config = dict(
    n_layer=11,
    d_model=256,
    n_head=2,
    n_kv_head=1,
    head_dim=128,
    d_mlp=1536,
    vocab_size=2048,
    activation='squared_relu',
    norm='rmsnorm',
    norm_place='pre',
    norm_eps=1e-06,
    positions='rope',
    rope_base=10000.0,
    rope_fraction=1.0,
    qk_norm=True,
    attn_scale=0.0884,
    bias='none',
    tie_embeddings=False,
    parallel_block=False,
    init='trunc',
    init_std_qkv=0.0314,
    init_std_o=0.0314,
    init_std_up=0.0314,
    init_std_down=0.0128,
    optimizer='muon',
    lr=0.0148,
    lr_mult_qkv=0.5,
    lr_mult_o=2.0,
    beta1=0.93,
    lr_head=0.00579,
    warmup_steps=31,
    schedule='wsd',
    decay_fraction=0.405,
    decay_shape='linear',
    final_lr_fraction=0.0,
    batch_tokens=65536,
    seq_len=256,
    doc_mask=True,
    train_tokens=487400000,
    steps=7438,
    dataset='wikipedia_en',
)
MLP neurons of a small language model. Each row is named by its layer, matrix (up: input weights; down: output weights) and neuron, and shows model dimensions 0-127. Each number is 500 + 25 x the weight over its row's rms, rounded and kept within 0 to 999. Numbers have three digits each.
After each neuron's rows is what it responds to, as a language model described it from the Wikipedia text at the highest values.

L8.up65:522475482503475475531460504501487478516498538476500530478531501442471483489531523453496518508518497496511529500455509476486496470506526500466504508504548441495512556475521539488551477486497518518479489528456473517525506522508511503501480475510456524465502508526531470513563470517492489496521528498482495511511508441548464507515496527442485489484484489458549506507534489510510493540504
L8.down65:525450504510517486504476523490521493534511514467539491488513463537531513490535545508509506496467475496513538530473468486504477502500499539507503547518480459551497495481521508518516490531529497496478517489551488477478509504493512529436454508456501476470487496490464507520450527534542502501497480526489474484535528454476496516532484487450455505482485507491462481504464506486482457509527
Description: Sports win–loss records

L2.up1216:495489493516500527518506486532521434510507478528478499460532471495463533477489494494511511505510472506522493542506532489542515529511517504518489519507525453512481539500495487499530523440493481488503531519490508492521469501510504482498488520504499539492487498504508516503491553469504487512483486544490516473451518520466503498491518470500469480458467446495492470495526534450513491498450
L2.down1216:458468512511480519509472441488510472491508510478515481488475512497521487497512453511518504504558453510523481476517511497507515556478499457505504546510532517484456509487514504476470508486532509472478502531496534459521540545531532459506546457519502552487472491511499538519484557508521562483463530458486490514501486561500492499504473505484492479483465490505498488522499552482521469507496
Description: Table and list row ends

L2.up599:457525534501498529537480503501497494471459535467497505547474550512515495526504509526492538519510485513485455489470524482458495517519457536493537489478492486490499481488477495489467519485487499553495460508498519485474493527491538521516536509514460483505500537507448531484538520473447543482511510508507481525474508465571477464506490477494536504529528503503505474501541535541494485459521
L2.down599:509522527480516521552512473498515486477492512510495499532484462471472496473512475501505541509530530520519454511488497533479474523464438453463509493508494553532524447541493519483531491496467472518503431461470492542463497503496474527514513522521514505493471511487521516482506494458522530480496477525566488463464460479535500505457420511461484499536553507519498512505517465487480490506497
Description: Mid-word fragments, esp. "E"

L2.up45:532478497504557539526468458492457530474491515502486528468510480458495515460507534438463472493513493534498513512517491515460484533507551494486513472517512477479483526524549548513539508450492509520507529500527485535504520512525498512452473545451516541489529476492497538505483533530529501503499503532526526483509509502484484512488476481488487487501492470505491521519459501511491475489533
L2.down45:472473491486504503510479537477524469480518502491481492564462481490511491524525519535518472513519518491517542488478512527504516556504491492523464497492463489551490501499502488484479522529483518516503460502510551476512516505478504503431496467543533509474508481518515516511559476515550560543453540475491520509479476517497484504485458495466490517514496502499484503482500481489489456515543
Description: Determiner before span nouns

L6.up948:511462484493463500493538500511547478488515551511480520490486469504489487516542509492525462496464515506489522510486449512516550498476504511466505509489499488525524503504471530513491512471482517478510550531444481559487509503484475524417471495543523546529482512467516506489505457440455479468539477497462491491480500504503500545491490525500512515534555502503535494496492483528511444485482
L6.down948:548486509478482500535486537488511510519492539524478524477535517485459513471556492450466491505474456483487507510496471473549514535533510504500560488497494490523534498488512488489453512531514499527516488496511509508511519487509501496527453471467496512527479498510457500457502529476467498497473496505508473475461502481511471476518506522500498457492508526492479494490463500492481515509533
Description: Word piece after short fragment

L8.up1510:472507507468527459546525498486523513503491506460514536497505539495502517486491467497480483518533481498493477491515463488516471518533487492492532527486504480506492554505494520482517448467500479514502476555445510499506471507536536465489486499505448501470502519526501475528506499497464503492463486442504482507476506524495483504498500502493529505454472511480495477506497489456540499466484
L8.down1510:517535522512530466553485516513486500518530485494454502495459515511519495534485462486512528480523470509509490499484511461525517488477498461481494495486524468512478476488468487487532452479499511475511523504469523510494459539512500459493532466544506540511511486456488503525478534489498539477502558470508521486486531489518505503474502445561536549483463504461534478529471486479513513529502
Description: Table row ends, mid-word pieces